Part of a small language model's weights: width 896.
MLP neurons of a small language model. Each row is named by its layer, matrix (gate and up: input weights) and neuron, and shows model dimensions 613-708. Each number is 128 + 24 x the weight over its row's rms, rounded and kept within 0 to 255. Numbers have three digits each. A neuron's up and down rows have the sign that makes its largest values positive.
A block is one neuron, or neurons of one layer that tend to fire together. After each block is what it responds to, as a language model described it from the Wikipedia text at the highest values.

L4.gate2345:145141139123150113145139146107163104134135145093140138104134107135094136122149162176123141119122132149107138144142141172129132087113145149123143146136179120105108143118160094143155138075120144127162128108134155127147093099095161158119135127159132107144162134128130136095081133113131079135
L4.up2345:123120124124129114120114133091101101146102116124140132115099131147093174160111131113165102135131170143088126127119133155124126135110184064153104124138131154124128095137118165136165136110144107127166132150160129149124126150138166138145158110110138094138139139162153141118147126108124119155
L4.gate2475:141122121172090148112112150146172164115101112115122115118147131152195192125151162145098142103138170137083145119204104064136121111156126094129174128154189126086135136125136099144159103147160153137106147125108087150103095125100127133158115138087106123114137167136137120115098091106105162141
L4.up2475:142160164136134101111134112134126122160092136134152129123099111112181135148147117161124125099137119134131168119118144100090150149116137121138132110152134088143150141140129136116146159148150154124107103116121110108133142103104137122121141156085102098134113123127145143116135098080143130149
L4.gate3798:101115126144126107123138175062182123125114142107127107118099129077126206202124160153175140094170176122138132128166123145137121110127137114109173099104122107097135150110121071125120143092107098159123142134115136090091179141111146164142142138130157151122122155131136144122115111140143112138
L4.up3798:087140141131155122171139140076169144127135121103162109139120169143118141166155109150161107141124193062163143131147098142124147129109101130100139080151102087111145073124084084144150184152131114170131151151127166125087077150101165135133122131134112097139112110174137124101140132127162113133
L4.gate5148:152124121139102126149164172099151121110107096116136110104084149110125116135104104122142159087124135152144128107159080107138137116070158138119160099116122109067102107153133141133124123137154085112140129139171108095163132145114123158146103138151120159137137129122179141125098177143112147151
L4.up5148:109136122108094178134080169082144152120116149180097134138092100161134121149140130075100124146134148126129159130130149111108121116112123146111119166131161147100104154102132103103113139096116097151118178149116146177160131117130141138114142128101130124087118125166147139083125144163126111140
Responds to: Word-opening fragments. First pieces of multi-token words, names and fixed phrases that strongly predict the next piece, such as For(far), For(mal), World (War), West (Indies), and hyphens inside compounds like on-orbit or Star-Crossed.

L4.gate1302:139170113112076146114101085140133144164176124084116127148078099110073130138111152162151108132140157116151131155142114174139150108144146104117101137150160166151127116138157172132125100184143127068065165137110114077131134134120151192149157124132107158141175141134137093125079139170072085078
L4.up1302:078166117158154136155170129118123152123108158119146125120162118158104118131072139098169148114130111130142134134115105105122150094173109098131150085132132154106164119119143119130130132118159153128107136162112150096107132099121105113139163115155109101088123129124099153105173121150128125145
L4.gate3887:139138156158133137107143140113121164109165068128152113112158126123133104090149142110138137117128160119112124135118124127104127126183074131129069112111167144116111133119156131149149125157106123147163151138121098142174150142118153144126158134117138143160158158128132168109102068126127093149
L4.up3887:144156141063131099104116117137140126154133183184110105111156160168085128128166125156132132128134162134135125149138129161139130153137151168130103117136134189117119169115172139169140152128121120157105098130140113120149120099107151122112144115113151147102092131098067185098159086160145118106
L4.gate4935:131128114119132109103108130130122137152141107130159142116130110160149163168136121114158161129154173162139163119146093129092109149180123133114148133125138109099114109108167130154148116106103141140106119093088117137128161130140155123144119112160146138109158134158134103125125107157124147137
L4.up4935:171094147122162111143114144111094157102139110147153106110103116145106152124097129151143138122136092116114109142099159159111114109133111187127120116123110150114131097149128116182177144105121110138122127118093119154150171119118150175094112154109134096107187114132115140108123131121150140114
L4.gate5301:156146112105081135132138148137111104185142152093082115122163093113101141232152140122126146179100115120113141167148081117116146143106165097135159132153175131119092137148130134125144118114097145114126108159091092121197156188105149171092128158090101103119170146116164150143165105138118102153
L4.up5301:134135123113104117113136127148139115133182101127173129098132101145165108112131124102114104137177133116131187108134125116144170154156119155149165144117145191128130157151125102126139144113121127128104082149071160131116143110155170140090156169140134155115129119114110142132109127078137154110
Responds to: Manufacturer and brand names. First word of company or brand names, chiefly car and electronics makers in racing tables and lists (Honda, Toyota, Chevrolet, Yamaha), plus other multi-word proper names (Oxford Brookes, Bell Atlantic).

L3.gate348:111117140160120168138165153159123155117097127149148122124118154120083097150096137176182118138095109127171156136130164168135105121113180126164170152112152129120102128093125090121098148100161118125121137169145151155105096125116160168105135097123102145088150121160093100110145085113116151142
L3.up348:144077130130124133123125143106135116122138117126129102132115060159103087166119118158099103136066128086111122138085186104113116100090128127168081169123158127140176169111145155098142117143158154136122055150146126137134089127146104099189092176148128164158126098091081106082122136155106141124
L3.gate657:119131159102089092130143125100115115118120141069152141138129159153125085112111111127097142156115113133170148101141127136136133116124147128074102158107138126091122116118160138150153156100110132149152077159122138114165116110171102106111104151185106117144115163137121139171119146128158129117
L3.up657:136163132133138115101134096139160148158180131118103089120097115112133122186103145084132147133125105143114143122145144122087113117169136138129143147085117122141123126175125107130122128135122119103097088141148160133130123126121146118135140090154133122149136089138126131113144148101137128126
L3.gate676:136124136122127119147095094167138133150147103092129110089145082113098112113106148095159119132138158143139130144088123159085088129115114133133100126139157104125132147127139133123111095124143146116140180147089133126135095153164097109154140121164086110116127123133109106124138168156141122122
L3.up676:150081129122133124162120108145103119112114154125099131148161111119139137153145130129129170161138156152142115125131102113134173127131098100104093110148111130116148125177135079123136148118122128162163122104126139108154137099146129101161148153128136160122117157136146111137116137115121154149
L3.gate733:153169129144102076105163130160127100171145102103138137120111118145087137108150152142147145134111085167108133159105120142132145121179135088123158177122143096128132125102113120104110109141121113115163122096120142143097128095096137136173157092169134158090151152128122138110159119145122139123
L3.up733:114104137196161081114150176175126137129140123114101089093115097124139063145136120171129143129135112113113138165099134130088086157129126095133114090147162136144139136139129128128117104131122162161128134099115152169143133156131158103141115096074107152087133098145086143097127122134132174122
L3.gate1184:110134082134075121096120077152148118169114105141125109114119155122143083126125140092134070172073142198131169133133162143095160122087139073111120122092164156175162170132074149120129162104123171156134183152126127124112135154158127157130176133140101118155162144113122115095130119115109106120
L3.up1184:123148124125146120126101136135149101173133159130123146099099153143089092104126143135123140129098115124134089156161161142104122072132123137161103147102138162141118115149154177149157142128133154114093104154140135141133123154124093140177101096164133127120103129170091123136144151133153161135
L3.gate1704:099180116090074127137162124151139089140125125136109130137124139082106073150117150149139148114100133166135125143121150152101115116163129088102123131118125162134097118116149138110095135131133082126137079097108149130103074101172143164099172109125147132078164153155144157113107146152137159141
L3.up1704:138114162104163126080108150134115115154103075136105124143095118146122146141137111102140069115135149145133146133110134089127127122144127167079132099119131116129082130141181121108114110098141100120144158084151173105129109113130206156152101145118107151107098126148093176135104109101115115154
L3.gate2107:142147095170109107102144141097107104129134131082109123128127105147081136118097143122159162138115137121129160117126136138118107096191183176109134137065157102128122117102145107147099139092166166154149149151087135145154096119102128147104123136122105099107169132182168141118133126110094139142
L3.up2107:143126154125164175096113153121140087146130110095156130123100170158113117091116110156084146094139099121124153134153114128144176154103098093072158160132146145103135110088114152148134156104106112149122095114134129110149116147156082149172107138118122137124140137119156139091143074163115102089
L3.gate2649:103162076104112093131099131091130128171139121119122154124140089120181174110148140129145134126125138130124156142193089116100141156144131143118166138119146152146134116116103119082095115117136155113123122135146139108100127157147147145118124106119107115154158138119118124142123138129103123153
L3.up2649:123127117130119172162153110130139158151140184165137128122134136096164129118134118124100143126120086111140103127111163132153098113140114146123176162124116080134119113148115126132156124147140097165102106134100137124101136139169115143129153121135117091120122129152136080132103117179087124109
L3.gate2838:109143127129134147127154115157103130108132175162168109099134116107118107122147147114140133154159131090097126131061155133116122133152159102153144196147153123160098126161103135106137131151145174134156095110093092081123119110138168120149172084143129095109104133130129129128149137092151103099
L3.up2838:087119122147088147137110117173119123113081140130109142170110091127158148170087113122139124103132158098143116129082123167110133144134125126121137150117102115118108125130113179088142104160127146146104085166112104142143148148149106141092133099130141094107154133133153116124144110132113119108
L3.gate3133:088105146162127143155090092136131150122117124092102157121121122154157123106127124096143134098109124126152146153143167143127169126107140093140111144143120124138100176112128123103120123098127084156120119115140156086140113125138174132125149111165137090113099138141113149123129094124109094174
L3.up3133:093101136147078142090138135148085153082157173159125144062127132099124133116152112117138093153096109150130168147134176123127120104169108164147159130115116133102092161105089132099122158096128134152111126120154144140146097122163167135146151133101137163203120106117160105099105118136126147144
L3.gate3184:135116100099087110101088152189142082122146137115153174171116135136098123116144160125146116139133127143131147142129149085137088159133157091139116153123134131142107130054105146130091142126098126132154113121100139107148127080103102180095154135151097119130177149144132148105137136123142128137
L3.up3184:151126124120092112145124142145089148147093116142106133131085114086165120148127117129122112109098112128115159158102132130140120160158120127090116130111089186110149108120098138155123136117130133145128097161122142142124146112083099148134121135176123107154142134149134110159150172126103132097
L3.gate3291:127136119173090118145128156145135077137119089138103159154121120087118115108143113140150109131153088128161127150096108071144113132131122124159139124099137094124115141127122084115111140138134142154106134115134119117144174127145113137107116113078142170108154135173145131158093118084122188125
L3.up3291:119125178145098132117143119162118117172173110130111174103186098127131117168090160120084139136087172119104104126158163121131133136160114137159104147116149138131123147117131157141116158120135108082103143120085131138135111153129118101193107135105140128081163145123099107129148113125140090177
L3.gate3579:063151082136098148103134149143154144106146089147146142147150159134106113140160153138123101126092117087129132137142114123106101118137127120117115100098139140138069138109106153114111124140121141142092119135152096127135176121105144160147118145100149126132112147146137112091110098128147145155
L3.up3579:155146103152146164090120182121133120121111140131151123103085149116106117145160141134125153141145100130124127093129128101169130154132092141121135121150146127164089157111090121103076110114172112127122149122144113134152135118094115142158091148095142153146125131198147089159119103081124110136
L3.gate4113:095139158106108083118127114104127140132156131093159083167122137116147117155147122137169165133113084159106137088171171125089125161169162155119148106126145105150115132100084094107165165114141116143161122129133119155127137135171114153083115147140141138138124106124112126167132131129143151083
L3.up4113:095116167134079108142158094125162112145108146109162087055097146103182164109142088103091085143129100125142127092128119122123118095154096141086162125097153096144132075142097161136097134089112150128106099137145132137124091127148115088136157113165130115146147077120112122115145117138109137101
L3.gate4481:144123134119117141095115143169162142114064114153115135158108111170158131106160156140144156122116166138087175108124122094122137145130130138095128156124123118139129152097148089115130153125131163125131151129151095142135127105154111158143160124168094133156176128135175161107153155095117113156
L3.up4481:113096100159138130122145141133153101114127135175101147139116106098140152133145164124091161142158100101112127127135152147101085145122127135095152135148102135172138120135108111098146129139156151122145112135159124116187127120100156123105121119141084145103143150142143116149096137146134181162
L3.gate5327:111160102122123157141135119107145133159125128100103125129145125092121082157146120147118155128166168126151135130178119125126148144138152119125148158138176143123096104114105138106126109128123129118128112119092129138128108093133133129149161151090103098140168096166141146116134134141102140102
L3.up5327:150161174151156129074087122136127143097099108115122151121098145113125124104116086153176096125126129102147105122093183124108144127125133148138109115126095139101119159113119134121105118081094157163158110137129103149134107140090155129156146149141126137149094117180150145145082150125166095151
Responds to: Physical quantity nouns. Nouns naming measured quantities in technical specs, such as speed, size, time, diameter, width, mostly "speed" after hyphens; also closing brackets after units.

L2.gate5247:120109115097075132133133086117131117086124104118116139146109112189173103148099144159087121140117126146112135099158158089145147153140143112173103144142133100115121141121122156118124146159122100168154134116119103130132136114127105143104116119122155144144108136105152144113153114131136126133
L2.up5247:087111153128161115080092162142135127137110131115121132150119162095153164155100130129122085101092101138130157117131113098135171133097157146106151143103152116137128159169121108133121142111082134085122158129128154115103100157122139144120128115117117130116103099109096148093170158086116113144
Responds to: Word-start "for" pieces. The first piece of a longer word split into tokens, chiefly "for"/"For" as in foreword, forensic, forecasting, plus "end"(angerment), "Pre"(judice), and name fragments in tables.

L3.gate293:115081118125124109122165123115142110102091143148110124132102163142159118104085147116116097086091117158160153102132147147152141097132119173154106124149132167123134170138121142090104150140103104148114113182152137107162120127077120168098106120135107129146151152155113111145093135137113130144
L3.up293:174139124110100119117128068095145151126139109139125162125103122095103133134116104149131092149141098095175162158131133165139150117121138163115114141138088166155103110112162112164160153097125140128124133124176140120139111134137088142137078154140126125083114121115137110131140102082113130145
L3.gate698:118139107167105123125117118147127163121097083122099203151134082142100127130115125081146112151115151151113163129126112114101127116135080140150126098093151125095114100139130134129077121125145130106139136161141138105129130133110091166152111137132112145149108155135135159141087119121131115152
L3.up698:099137133162132123116131156164130105132135128134155103182125110146120141138135143138156117086149085130118109112147146135124109152142140132123138150158206134159068153146138119122141136195149134162117147126155096134129142160108102121126118090095167108084094085090136099133136125117129114154
L3.gate807:142086160176155111150165112124094154104131124132120154157140128131162125153124153164110113128112172119138131137102113185142138101094118138174095084110145146085122120140202153101146144085126105151142164130154103111128136105132108165126105148079140135095154157123100103178093095171122136094
L3.up807:107103084127109085124136134112124126114117172142119154117131103127091120126177111091117125127148101112104140145120136103150125106120106125105122144149122134097159105124115114137135160178134096171112121175150145110133124090152133126160107170131118128134146133126132158130152114166098092137
L3.gate1389:139099114129125132112119102153122148144142159134110135104121114152171138082132143142131146180151166130105102097127126131085100127117168142119133131147109105153123083129117119138128144120136155134122128099151104128138137157092111138133137121156122088093144165173102141146093145101122143134
L3.up1389:153137077112146179128110119107123108155127135120145101110163129139113103118100141155119105124161152095099138158098102153088108146101122091126131089177101132116123126122121112149133125136169106129159138131098131084112116119140128158124098163113113135127152152150126081162116105140100145119
L3.gate1430:097149103114102144159123141136128122131147140138089153182119147120128162126116100142126138165155142126120164133101116116105156113111134132158123147128091138124138146130142127164126113119120149135097159095085147078119085170134084131136081103156137135158120149095126113085123121144133126111
L3.up1430:143137136104178093130117156154119098114168123134104146100158133157127148126129136129101155058114165116113117140147117120128109130176165133134129142118126136073111152110097125141133082160117112109164125138179103061174144148112099129143175129106133122101134142135145132077161153179156112110
L3.gate1589:113115158172100156087127157126117141093161140121157155137114124123144161104133164168120094197131122140130111099129119146108092100177153103165135114155142163167107128104131123156131161081092113109119129148113066133134118134120159144115142124097122151137147167121096138145099104084119117109
L3.up1589:150109093094046158115124134148148175146106113125072121163122126154134093161146129129099129121139148100094157130132150120146124118112107123111132107124114156119165123072133108134124114124135109112104104173118087160141134126126148111111141145101121132178100115140147123161146123129136077177
L3.gate2095:105124092123116123121126133116097132157067116111098128165133145119104133130115146150117129091139132137081130118111098113122137116125131114140089123137135098144181131092133135145119156175133121158141099105112100076149133124092141143149123139118085170170131186110141099076154103134078128151
L3.up2095:089087122116103149158116070085137106159115147089131108177110100127153152119129126139127124157109159154137162098138124092127156080110131133123112165137135134129076129095126117096144089082112129094137162105099159116140138125125100100143102128094139165136128132112158114134145115145132140135
L3.gate2146:111148154115132153163125148132139130119115113125106134119083156104132087110101134093104159132141123154114143110108152147132167144150137139141157130158108116149142146115144169110146108098140113117112095119090087143131114149138111131174097121145154152176096136143116158101123122111138115119
L3.up2146:137152163106113121128142129101131162138163127131190133153098122152117156110169094119133162124164112129113132131100148108148144164123128119099122103130140140126098126101125113117126115120124127091115154070173126122178121129146144102140168137147157112133105125133153105127105135139163162100
L3.gate2859:136121116139125132119143185114133113127078132133070118124117120116117136164105140112099160141122154162097128132111153112154120134134128124152100113105090125115104164137133082124129129162133117127137103095146126133121103191135116143136166127124141144132104139130128129138167086139092116147
L3.up2859:121103124146113089105141146143132158105139138148138149134087114138129130060111103157161105150091174156181166144127164145138115097092124151120146094081122109092142127079140112131107131089064146109124104156156170142123153097104106127122135166146103110113111157128126104107082139104142135189
L3.gate3729:145159143165133122078118108120162138134136101138155102142160160152114130102151132153133152160175135178190121128088109105185096127113138152118130155150107130122154081107151116148103087125121076095166115112117107098134103105153112119133176152131161147161178143121076145174110078101103156163
L3.up3729:159130125171131113104135127171134098103102131118157125148121126112159148120136120125118149123134152095099168161123128146165146078129127131138063174082132170075137127132096107117117141139153169176112112131115111097108142112131147148140108118139099096126136137103099143135114124146124154108
L3.gate3782:128130114132113078138129135130117106096128132121123163087119138165155125129117145123131103135118129186147140099065133087158079130142121104117135123139113162083111133121143129130105086137102094129130166151149126096140120165114114137096129134147114097100112146107112124124152094118134144146
L3.up3782:190111134098134125117140110137112098157120107132153104146135199127134148176130151129154101149172124149139125157142144112112147133110116101122155147107069150136152113144164126103150138095129132148137086116106139099103150152131126127133116134136122138093134110136156135119114134086163160142
L3.gate4004:147140157097116100141099112089121086111134121112150108134150122122137152102105094133123082142141111114120111128172169100141122140080109092096168171117149119135121143140139088144133132086063144108115116118134151102112145113105124159131127092151144162141135108138134156138127124120111105143
L3.up4004:170144119152084133097130149145119114122121124173073108101131121114091145125083178108123134099136112120149127171139146147114155123100124115106183161112125139118125147145152118115102129115126101112079127101132149100125121104103140164115170144152109170148144104088127089151123112116091138134
L3.gate4380:158121165144091169120127097126137132128129121115116131088109098128142103122144147149140103107141125135117156120135101148142163149137143145100125139148137158126139121114154111145157122135132145111122147100130091109112099142159086123089141097105134112151136154100113109164126112138136144139
L3.up4380:133123138110135147101122105159134097167088104110131111128082123109139105165138143144127110154136104129168166116142161091109091171118103150111130101166143170132138105109141123157169078164111145148126124096125090101143134118127119109127126165081123167151126094125128112104129104127175168131
L3.gate4738:137105151153101138117112133151173098097135175122156167136136149105116122134132107167135112107131160122119149157134133130122114109141108154148068163090123116097138171124149146164144119078139168176144091157083128134106154156098087132109091181107142090081164159153127119151119133129133088104
L3.up4738:133133157102159134129098105134164097154113115125176100073171150154121093159099143104069169077121073162125124123110149102115139150120144112153136161146130088098118115137154092081123085162141138141139135122141098107151119160130154133135141098108121100105147146165087118129086097109125111103
L3.gate5053:123156148123121148080106120149099110149155126145127150113105110134136100134152179087101106108089153157109077097146158134091152133144134122129104139107093090123124129129162124120156129134147078141147121157119134103152155139106106125107115105117166087155164163141163107109143115156123112135
L3.up5053:111107133110141108127119132105112111134133084138139160080176124152109077085120132138104137112087137091129111138144172089085144137088114134131115152128145111147060174108152161115173141149122121146150149150116157113166096114090114100095135127058115162141153118155135150183161170141126124146
L3.gate5076:154136130105100124116131102160142104158124159114126116161106102135114108123113128100099104138146143158167116138093164123133117127135146151109178153137124138100111163124164103115126136102108065132117118110100172107131128163122106134152136126128117098127074144169123099094112092144150062111
L3.up5076:125112125125143152140128145155114109145128152132095164129142141168134148125156127077099127101124107102113125129152141132082124106110123166150103113159092131134130134137144144121141097122140171145105159151141104134094125130137114113125133135144130095186196136089110108138131100116175158165
Responds to: Word-initial "for" fragment. The piece "for" opening a longer word, as in foreclosed, foreshadowed, forget, forensic; weaker on other word-start fragments like port(folios), Cé-le-ste.

L3.gate27:154180145172065093130128196163146122107164091138105116111169131106156082136114138170087143116111087135099077213145121117119135122136142156114137102121098106169088110088130122115157121112071134155114096101144138126118121196121108152113119126181107170114140143124144138103110138116109157112
L3.up27:096107087133118121157132149153163142121116103157125155058127115127133117127122128106115101090167103113140101123119078082180132154118119140090108166087137125111149133134063127090144140113157077158169123129148127102100152165104117183149103147094117128150093119130143161113116107104167161146
L3.gate32:159141155096125107148146144179131094128166081144108113128172148125122115157122141090114153099126150161109148091161145114120140168125175116149113148124166101117093140122139175115131099150112130136085092108144086122124140150125127127138144127187168091143155100122136144153199110113124118169
L3.up32:148134175119149155111136121143096130168138144173128140146150133133119164128154140170135083114161101143104127147099134128136140150150129129063126124126110143163095095162110163134183160148130123141144142157126144148094085182082134127119162137127140115109128140170127135112092130118150115116
L3.gate499:127117148111152151128148162116155131124178118147149137136150139136148149142154125105117146092134102120050112132176137119101120134115140139136099108145104138141132169076180095149120130143134132135096128130146132164143130108127145116053167103109114125156146177169125130092123116130166116177
L3.up499:110128126128105149102068155150120120075145146104113084140131121143109086109101156117161126128127097121133099106093089152106119132166139110175118144117124121118181138136117130097103123146122106136128119178159116126112145100166124174093146155107111098159167129138111138094119068163103166134
L3.gate743:085174091171104114167125115117118140104151117127144117140126132139105107179138148147139168088127093170138100144129125120125101156153143137162124136139083106167128148114121121109086142142069149084127113128154122133152172130146149158163103077163167109121150168122149115105093154109135150119
L3.up743:126107114120137110125079094127163121134161125086134107159064113111116116132125118104124157133124087104149099154171172118135137150175128096139080126153140140116172129099164118096066156140124131115115123099124138169127157116113155137161165116136172145120120113122095148121133099131100121078
L3.gate1958:137136119139126135103143135092099134134105099157115125143145115099169146156106139094160161148140123124177151139130120107107123109126114059124164151131134120169139158107168147148131123087136115084194104123116074115100137161146128126117147123063082135090170117097121140093121138110118135114
L3.up1958:133171183097107092148130139116138131115121103143137105122166099057109108135139153083095115117089168120096139112154112124147095147158171137081101139156126177137175134170143089113151129140104147145102146093155141120156128137100133116126114133113140164108097118132161141142169129147113135087
L3.gate2206:137180149159108091132131100149102112129151110095166094102154130116123136092120161101161121118112149145107121126164170140091153139104156062106085161099131118119081119104121111142108071110103145167128129113150114124148110142107154129150111089115110148106164146160138116131149140134118112157
L3.up2206:172136102095143114143107138110173171094133112155138115073121111095126101141121130143110161078157128167140165098124121082122176111139193160092121175108100142113126149108130148124100122114145109119164140102115095113149121123133146163136136114149103121155113133131141117101117166132157157145
L3.gate2213:182140113125155120118143135107161159140136097136121154124125098122107133113153155121137127103123080107091104145171103107134144109159151122121154153111094186119060155137131117142127139129096123142102142100128151145118134131113163185137135168131094152156187129132125152119103128139092138130
L3.up2213:105120140166166116111146135132109112145125110110123115147110144098132122117195108070126169155085140155135139149126182096142084111125146095118130124141195167103130154134146149139122112138096087150080138156121128121167165116146152116111119138143108150084161162152135119169092116095108133131
L3.gate2674:154128091152128138104122081159119139085140170148155142135155094116115115078137150130122117117074184191135105120152132167129150119114165146148142157090141140133087112139107117162107111087088101119155097101170133106132093120102125121130107144143103146162131126092111113168100149121158110138
L3.up2674:134117145094104141096131143137134111122106138153122165159148144112098128148119155092132141112142171149140139122106150129180157116096150112115143143113112109140111105152153161132137068122132061124146120109098115121088142154132114089109119149116119127108081150078115132090096123183124135190
L3.gate2799:074148132141086101150133160113167102107160116142102128153129092105126143135130186076118101173116126125137160150148131138138148109170121139108086146156131131107113128103134141128141087134117150079127163149129150115071123121129129147124095071124135150151169133089150138141150113124144142115
L3.up2799:170139147095145123101150104146135116136104139128149125133128103151154146082101114132105098078100137084154135088145089168116117129079132098113167169121124115130103100121130134163100123134117145155148129139150112120131125112125127133143122143159130134083181127107100143168132112119108119115
L3.gate3188:138124121170144084172101157129101136140143119115102129137125160174137142106134147135089107113086140123108112155139165130142178143128118116108163106124192136146159151135110104127154107091073099159128163161140119152105137108141148133119130124117150139172131143069131106127126148120088106135
L3.up3188:130126157125159131130120141137153123143107085129167124149104100081127136115158141092171112153129165155139106121090138091082132131148123125136111132135085143127154159129139133152115095144131108114142136147103132165125124128126137104106123166151072116144160129128131109128142143121156121151
L3.gate3381:141186157120145151130158111137089084124119128142155131119116092118107094184138159112128154137146133117109099109091101125157170109128125121117145185089099166142164136123140146183110124146129146084100127108131146123164125126137125138144121142126136169120129140153132116121164120133143092114
L3.up3381:124146092112119109114155116153132137120123119103179163158120139126150105137103129141128142123118151085164087171133137177155128117132094152122123146150098130113103118126127105146130152093080115099099085108163120135129128120118124138151112141129124164111129151122100124190106142123167150140
L3.gate3986:097174097131071145122094117123086148129128095099109129111156126143131085153144153119135140139091151104124161113096135107115083133109129112167139112151149119118129137059141147142107110151105115156142147189120131114163137109080145142108133160111090113120122131165105126103137102151102141166
L3.up3986:136124086114157105132159110122145123119133137121114129126123131125090144139147112125123132116130125144136104129097109145130140142119122155157133145091136132100094164144116139111110122131097074178162132123140120110174129112133158156115137137103128109111130146147124156181150158125142115114
L3.gate4128:152137164182106122104150135155124081142127130155151150138130127110097116137091127130107151120110137153110113125125127127115154106136140115145158182111129124112123119088146131122125098135150136149101119169114113134106126118123129152095120121143139096127147150089139122097158140134099124160
L3.up4128:125181142111127109156106080114147118132097136171072121114090156101140092091155130134147153093099132126101147133153151142136103150155128113174126157091144126125114148168139194164104136131115117100107113148091160084092098118170117110124131136137110101125142129135123095142142120146125176120
L3.gate4224:133169128175148119100161110130104143142140165129142132105096128128074097159154138083127117140102131124144136106145149090115135070108133132159151130163107137119121113108124160123106124101126124117097107127163135127146110141117104149088120130135166094142161125137134134151139115093078133137
L3.up4224:143162092160106123101154105115133125105105138162157171132163145124132108123126146083150143112105099166101081107133103180109183107161139091141139139098115152086144113127133123116136150129117129099165131112105145140133154151136152113110148152133112079169139142172167136097166181166111159127
L3.gate4741:086162152167141121095133117134156103099151103123087154127133078141133097096150144145174144136076111113125154087159118110117089149133149133144087148115120128145141142117125134146131116100162117136148126098183157100164154142138142128117070140157128168109165145089182122093151135117120099116
L3.up4741:145127129128132109145108103109088109159113131125169146136077137151130077144150139112074125084124157123153139143143147174132147119128105097144153171115118144134101159080156107104131126141107158157149090151092121159113103114109129123116142107136151161135124123132074119157167125123137106145
L3.gate4933:116156139104107086124128175133127153151136088162100175146136128077172112132167141093145158110134130145129121131137123136156108117115093144137100119130146166095125134143142155136104115149094141103131131155090148123185114154162125167086095147135104109142147104116143096159127092172164141162
L3.up4933:144146130151130168125107153166181123130191113113123145149113090163089115093159108119122129123128106123131127129135158132080087116152130091156093127068138136121123171138147106163126125137127121138125119132105126125176162105111104139134109135116133149101119130101132085126126177086082143120
Responds to: Car and racing terms. Car makes and engine words in motorsport result tables and vehicle articles, e.g. Chevrolet, Toyota, Audi, diesel, model years; weaker on scattered mid-word pieces.

L4.gate929:145133135100139110161109109111113185130134097148114139151133137116144148154138139128113110149134120128090164126112172161132130135138156109125101172127130159131109147104112089146101149095162151137113116069148073110106149109110099150138148125144111117149151157122177173068169100123150095148
L4.up929:159133150099100090109097141132067145076115157137151126121121154105139116132128088092151123099101149128173081118147133091156123145126078085114103140125124104129117104154141138100088141089123139107178180114128118124155139114112123122145105116119118114147129098152148104089138130151144141147
L4.gate1397:121105149095087127148118127124123138145103117152117145112100139092160111109100172098152081075160146131125154118143138139127133166149080100101133135127110193129159124108144139137114142140148140115150177126131129117138118147128108120162164135146148149183166138155120132113161106113134133119
L4.up1397:115127148070117152134140117097120166133111149150172158135141138114089090129064129082144100116112141139133149135126163112106072153098111135139116170159150150151092105131122093106141164139163182162105136105138111132108134113157121119141144149138123120128120164108152140136149139148112158131
L4.gate3415:134158122106085111174130165086141126147126132140132127087119172131138139133140115115163145114122104135137130133126188163079142131145144118133107130134114140158089112106121115104096126154121091092129146139172121125122111111178130107083117120119133098138145192153145129138132127117105116088
L4.up3415:131141163127096125111097135121155111120093088078138105127124102101084134108107174138140094124183115148122125110122135121157118078156128133121149139153136133203156141103099128108155134114147110185137110171121117161136143133149107109085129074126064196167141114112083141155157161117113158134
L4.gate4132:124103101123117136107120120135190153087119071129136149093121151111120088098111156150142110118147102113082119110150121133123098116190156138107100120103124184130102142092071130123128132133133156148099116088165157098175122135105145141130136103144136177171133153120116096111098126145105153093
L4.up4132:139106126139102141105147140128114140125135177139148105138117113095150152170122144088092092107171119150148148134125124112091137111120071152072148163144126167120165122107149101112134106105106136166156149104175153133092137090132119126110118145118101146120186147123129116105121144115120146179
Responds to: Abstract quantity nouns. Abstract nouns naming a quantity or property, often followed by "of" or "for", such as speed, number, ability, power, risk, distance, and -ity words.

L2.gate469:136144120132102112146134108126155120125095138158110128137147131139105121126182132095134140145100122129151210118139155112154111106148130143136145101169100151071130163102094141171136135132118092132110165163160098144116144118087160177095134143176149162112151126169149136124097099128091137134
L2.up469:170202129163136104139137118132115129138137142101158138114135164141144119101119130114162113087132135143133125104161157124129119106145131165105131127105126128156134094129102090138099129094113148120120084129126104163103124154102148133146125124126141116133166167111131156128142131166136134165
Responds to: Property and quantity nouns. Abstract nouns for a quantity or quality, often before "of" (amount, size, number, quality, presence), plus "and"/"or" joining paired adjectives.